From a checkpoint of a small transformer trained on Wikipedia: RMSNorm before each block.
MLP neurons of a small language model. Each row is named by its layer, matrix (gate and up: input weights) and neuron, and shows model dimensions 112-207. Each number is 200 + 40 x the weight over its row's rms, rounded and kept within 0 to 999. A neuron's up and down rows have the sign that makes its largest values positive.
After each neuron's rows, "fires in" lists the words (lower case) most often at its 100 highest values on Wikipedia text that the model never trained on.

L7.gate287,179,178,162,216,250,268,263,240,130,222,187,173,170,241,221,175,146,160,286,139,228,181,132,224,159,171,187,157,187,191,229,184,143,141,141,274,214,195,183,219,195,63,199,177,196,214,251,170,233,234,178,221,218,225,210,236,184,162,238,206,222,168,277,261,256,207,266,238,161,182,253,191,225,151,203,164,219,187,260,172,148,135,225,274,179,173,180,167,221,154,238,225,200,185,126,188
L7.up287,270,233,197,208,198,169,261,147,179,176,206,217,245,194,184,226,221,157,237,227,146,257,236,222,143,134,276,235,186,220,167,276,158,154,239,173,218,191,132,157,220,195,147,179,150,159,157,176,165,197,246,213,204,191,235,176,164,163,167,231,141,170,183,200,170,240,189,189,254,208,164,247,212,179,219,146,152,174,152,252,265,247,230,209,172,231,259,185,186,110,125,224,193,200,231,258
fires in: "which", "who", "incumbent", "revenue"

L13.gate548,225,205,164,287,193,213,324,233,126,191,155,222,184,230,160,189,159,239,191,155,165,169,211,207,181,242,247,226,142,196,245,229,240,229,293,151,166,239,308,253,213,233,190,178,186,137,234,181,205,180,164,245,135,169,230,212,209,219,209,309,189,190,216,198,174,223,231,204,236,182,150,201,162,154,221,231,238,210,185,202,93,238,135,160,194,203,214,253,183,174,169,242,153,225,181,171
L13.up548,201,265,136,200,238,249,243,256,196,153,185,141,240,142,234,228,235,152,212,177,168,193,169,216,197,196,180,176,257,210,168,188,225,202,249,186,161,220,244,222,207,206,181,139,182,173,192,193,228,220,66,216,224,162,143,185,182,210,247,203,193,203,186,232,187,248,173,227,189,263,198,226,158,192,194,129,232,207,164,193,266,264,146,205,134,193,196,199,207,177,200,221,226,243,199,215
fires in: "as", "a", "most", "more", "very", "less"

L14.gate126,204,179,153,244,161,171,265,191,112,239,140,209,177,157,208,169,169,199,250,260,183,232,206,232,226,189,180,148,163,189,157,182,209,210,170,174,194,189,170,128,188,185,154,246,151,265,231,193,129,217,179,173,137,189,145,170,106,168,244,189,230,173,153,147,172,202,202,236,164,202,168,179,201,216,263,175,208,155,218,259,148,306,187,195,264,199,212,160,206,247,153,208,232,132,182,176
L14.up126,151,221,219,151,187,196,198,247,191,191,171,160,238,152,207,158,176,214,183,213,131,170,122,172,150,199,144,112,130,168,187,249,182,205,205,222,168,232,197,231,153,158,246,209,207,253,197,220,146,228,209,183,206,192,237,197,166,180,146,172,272,153,219,189,235,129,242,185,197,168,213,98,139,261,161,230,208,200,211,258,156,154,167,150,250,172,143,254,177,248,199,246,165,243,174,194
fires in: "this", "each", "his", "that", "these"

L14.gate165,254,246,238,204,148,165,186,212,177,165,234,196,225,244,211,145,178,215,213,234,186,229,203,199,223,196,183,139,175,188,250,155,267,161,208,206,228,198,237,181,214,206,112,214,237,239,124,235,195,220,248,226,91,162,198,166,199,155,205,254,257,146,145,174,228,181,143,249,207,270,188,143,199,128,213,174,266,210,258,238,135,214,151,248,215,209,171,176,177,163,223,253,182,119,197,212
L14.up165,285,208,208,216,173,227,229,218,168,213,244,132,294,262,245,213,236,211,224,185,222,225,130,243,127,306,140,265,209,173,139,220,143,183,195,204,148,254,204,166,193,188,197,178,256,169,199,225,137,203,255,190,183,184,173,140,211,234,166,177,218,133,164,186,212,193,201,176,232,270,141,224,194,189,173,216,169,246,184,304,202,181,170,189,242,194,243,203,148,127,189,187,265,194,147,226
fires in: "it", "who", "he", "she"

L19.gate409,182,240,170,216,146,244,249,251,323,151,197,207,246,219,250,161,208,217,228,218,170,226,138,200,136,202,145,130,187,185,238,191,189,186,249,170,169,156,280,223,233,165,198,183,201,311,230,199,163,241,232,176,196,139,182,113,141,147,229,285,198,125,191,223,218,198,213,136,187,173,176,165,152,130,223,113,253,240,217,196,149,212,181,232,189,240,202,228,166,210,174,177,165,138,177,245
L19.up409,167,225,143,300,193,223,235,259,253,167,220,213,228,227,273,192,195,191,196,195,168,184,154,233,167,211,145,152,202,214,288,146,248,178,224,232,107,169,272,268,245,131,178,203,155,223,156,168,201,211,213,133,136,212,191,131,191,210,240,239,208,136,199,184,183,197,134,222,226,190,232,184,176,224,230,205,211,177,147,224,276,180,149,269,231,249,230,231,176,224,180,209,252,158,141,300
fires in: "he", "who", "she", "dillon", "kendall", "xavier"

L6.gate528,292,202,243,180,135,216,104,212,217,237,234,235,275,196,153,191,296,213,203,231,248,202,240,231,181,218,114,210,119,210,115,149,149,223,227,205,153,235,208,93,195,123,189,202,193,158,221,167,147,195,141,186,221,230,194,228,231,134,299,172,178,156,211,154,219,301,157,190,239,151,189,189,192,252,262,253,184,220,166,155,242,280,163,182,200,184,249,176,203,202,193,123,263,229,163,210
L6.up528,227,179,197,187,197,205,177,197,284,213,207,248,236,174,193,160,256,201,206,212,192,189,215,207,180,140,122,242,143,244,199,196,175,200,213,177,260,254,193,193,181,186,253,241,207,182,193,157,234,174,210,219,228,183,168,180,256,147,211,176,250,156,219,155,210,213,246,209,272,154,190,197,211,136,231,167,180,171,229,193,159,217,232,127,234,186,235,144,228,205,243,151,243,238,229,166
fires in: "s", "democratic"

L7.gate271,158,258,279,265,195,242,282,177,211,177,166,167,184,202,226,181,182,182,250,205,184,215,236,199,164,213,202,158,216,144,276,221,213,238,231,189,212,181,174,196,226,236,218,209,203,124,186,210,197,210,221,188,240,92,256,131,154,222,198,179,241,160,137,276,165,218,196,149,179,193,242,203,184,248,166,273,258,216,170,148,186,233,95,174,197,187,184,227,173,158,171,206,199,191,217,244
L7.up271,230,255,193,171,212,255,203,242,233,307,258,177,236,208,219,146,191,248,182,140,218,186,140,224,206,239,240,241,211,211,139,109,205,196,189,137,192,191,239,166,167,234,217,200,246,194,147,236,186,222,170,216,207,218,205,246,201,165,238,278,143,215,231,155,114,265,182,225,225,222,175,179,196,165,283,199,228,190,233,284,208,277,173,168,102,130,171,241,140,162,196,277,92,161,163,209
fires in: "only", "one", "both", "some", "just", "most"

L8.gate350,227,238,244,224,252,158,248,148,266,169,151,186,220,184,226,143,234,179,219,154,210,208,200,239,218,135,216,167,185,167,193,187,208,172,253,192,241,250,179,221,165,248,164,158,189,126,230,265,153,172,245,209,226,119,204,128,132,237,141,224,224,202,174,232,231,176,204,164,196,140,251,246,171,232,218,183,169,148,180,221,203,147,180,182,192,160,166,223,190,204,167,258,169,187,160,159
L8.up350,118,251,174,221,121,168,227,173,267,209,286,202,220,171,214,176,157,245,172,152,212,176,153,195,202,182,243,147,178,148,184,221,213,199,156,249,215,234,268,250,175,196,253,205,152,149,173,197,171,142,178,195,195,193,235,143,239,229,247,171,144,186,240,137,182,192,191,204,153,183,181,308,200,133,147,185,235,222,273,250,214,156,277,211,135,214,238,183,207,165,231,188,211,211,222,214
fires in: "up", "back", "one", "most", "down"

L2.gate256,85,203,126,227,226,194,151,198,216,172,190,176,241,224,187,293,206,166,144,157,182,221,137,176,143,155,179,144,206,208,150,160,216,188,217,224,250,104,174,264,220,187,168,141,228,172,214,275,173,227,184,247,135,153,169,164,223,211,185,181,146,131,205,225,161,139,201,240,235,173,206,243,201,212,205,226,247,297,206,262,203,174,186,261,188,186,189,314,212,196,206,189,236,126,250,262
L2.up256,143,266,139,241,221,114,177,226,201,246,173,220,182,222,216,258,209,148,178,189,160,182,154,185,208,239,160,172,189,197,202,203,243,174,175,213,255,195,252,208,159,175,200,149,153,182,233,247,170,269,189,236,231,233,245,204,219,192,194,206,216,242,264,285,106,205,208,213,246,229,204,238,249,267,174,232,202,155,237,171,186,224,274,255,181,232,199,165,224,240,215,201,312,159,211,250
fires in: "warped", "went", "resigned", "stopped", "falcons", "expanded"

L12.gate239,215,133,212,158,207,191,195,189,233,195,259,196,182,174,160,142,223,180,161,211,261,271,184,185,177,338,176,178,226,179,196,151,177,149,152,219,156,146,253,94,205,241,193,142,173,231,211,244,190,194,223,104,144,127,166,227,146,124,202,221,155,193,140,260,197,201,200,166,210,189,141,164,249,203,158,211,185,227,128,206,241,155,198,237,172,201,221,193,163,202,209,129,176,125,189,176
L12.up239,177,213,140,229,199,158,216,209,218,207,210,272,191,192,155,172,223,174,185,257,269,131,181,269,267,245,223,247,169,173,255,199,139,248,263,166,185,263,213,169,159,176,222,245,226,260,242,206,186,225,226,264,246,138,243,191,180,191,199,233,156,139,216,177,171,186,162,206,240,272,256,96,198,192,217,170,134,239,251,215,157,179,175,289,182,227,213,209,198,205,226,191,202,156,190,214
fires in: "time", "a", "summer", "year", "which", "season"

L3.gate461,259,243,294,173,199,114,198,150,185,200,197,184,234,237,149,225,182,218,118,160,170,141,207,166,182,179,141,153,259,169,184,182,189,185,159,194,201,127,237,281,278,201,256,224,245,256,164,249,227,263,122,179,202,220,153,150,240,220,201,194,191,209,196,187,223,216,270,314,122,226,239,176,117,219,222,188,267,225,222,191,174,230,208,190,178,281,213,223,148,261,140,155,162,245,202,201
L3.up461,165,228,183,193,241,202,186,179,250,227,170,151,216,224,232,157,206,240,238,255,157,159,222,226,149,195,199,235,208,184,205,189,233,245,245,134,246,195,193,236,241,220,220,265,233,228,151,191,280,225,204,242,186,159,167,160,149,211,111,231,214,145,165,190,222,206,184,154,218,198,199,161,153,203,234,200,260,198,225,238,186,219,213,201,182,229,200,138,203,154,229,124,176,154,199,136
fires in: "and", "or", "his", "she", "her"

L6.gate254,146,116,201,158,172,208,204,242,314,170,231,230,202,184,170,175,195,292,269,156,167,130,158,187,154,254,133,146,197,148,180,180,171,227,243,169,246,161,212,214,197,171,222,265,259,182,239,245,166,215,232,210,111,113,179,202,188,181,159,218,219,152,198,180,251,178,191,181,162,158,189,164,188,183,204,231,219,205,179,173,231,248,215,237,170,256,144,173,182,179,218,151,115,157,173,203
L6.up254,129,174,210,159,158,198,239,180,209,101,166,159,182,173,161,183,205,204,239,186,178,206,140,252,187,260,212,207,127,165,207,169,182,257,241,185,260,194,194,180,159,240,213,227,244,186,196,188,164,218,223,208,155,202,158,264,153,163,241,237,223,170,221,175,175,172,198,164,127,195,140,193,139,202,159,223,215,204,227,228,198,274,189,232,156,228,229,149,257,102,201,229,164,165,211,187
fires in: "later", "august", "time", "however", "while", "year"

L2.gate473,157,196,248,250,212,191,266,182,198,275,133,171,267,210,162,243,214,186,159,200,132,145,175,195,132,178,144,178,204,146,173,184,203,169,156,220,171,245,219,266,232,222,202,250,220,157,182,229,200,269,173,218,165,132,225,155,272,164,209,201,160,148,156,175,203,185,214,265,238,153,216,97,192,279,244,217,280,205,228,224,145,194,171,124,206,331,217,211,176,282,216,198,158,279,150,204
L2.up473,183,194,172,251,159,182,185,178,241,202,148,184,206,216,164,253,177,220,164,262,93,151,136,168,146,177,129,229,158,186,168,204,186,201,197,151,190,171,281,305,298,200,235,272,220,219,192,209,267,202,225,195,210,167,141,190,208,185,185,239,256,187,154,113,248,173,194,192,177,160,186,180,236,219,222,133,250,219,264,165,162,287,192,126,196,262,169,206,173,224,268,159,146,174,254,194
fires in: "s", "his", "my", "their", "her"

L11.gate618,128,234,233,260,234,197,262,224,285,156,117,220,130,192,187,162,194,249,226,222,127,163,250,181,159,266,155,239,186,188,187,202,167,233,246,143,258,247,191,279,261,238,217,208,210,186,204,190,197,222,246,189,150,163,216,167,181,167,174,196,203,171,218,175,146,248,240,131,254,175,265,106,194,141,264,206,265,188,132,144,225,199,223,236,160,255,217,259,160,188,180,160,229,262,219,160
L11.up618,164,222,204,200,248,242,222,149,235,188,182,180,223,176,163,119,248,227,226,181,167,142,174,184,185,220,173,194,241,222,221,187,162,261,169,211,181,163,227,145,214,207,165,108,274,222,218,205,225,232,164,139,167,225,210,185,212,194,303,166,225,174,193,159,184,210,163,203,211,218,263,86,179,176,232,259,224,212,236,227,166,231,165,143,254,142,148,143,200,274,206,171,200,203,153,233
fires in: "a", "most", "very", "an", "became", "quite"

L8.gate199,225,197,171,221,166,179,187,264,186,223,220,161,182,196,215,169,166,172,264,228,198,236,242,219,195,140,204,190,176,234,233,193,242,173,50,218,178,203,134,174,238,133,229,265,150,229,137,167,202,193,201,139,181,254,194,230,140,176,143,216,245,259,203,153,196,189,211,231,168,253,142,147,265,265,246,148,219,113,209,223,191,164,282,272,225,178,244,144,231,152,206,300,227,172,171,220
L8.up199,238,199,249,164,159,108,143,183,191,179,255,213,215,180,199,142,144,276,144,238,182,182,216,130,230,186,308,177,189,236,183,199,172,158,224,150,191,170,190,195,252,210,226,225,254,171,206,193,164,168,266,164,178,151,208,180,132,239,206,229,197,226,202,157,207,185,166,252,206,247,136,144,188,173,256,182,223,242,278,251,159,171,220,231,178,122,161,185,138,194,262,253,182,145,185,157
fires in: "that", "which", "who", "this", "she"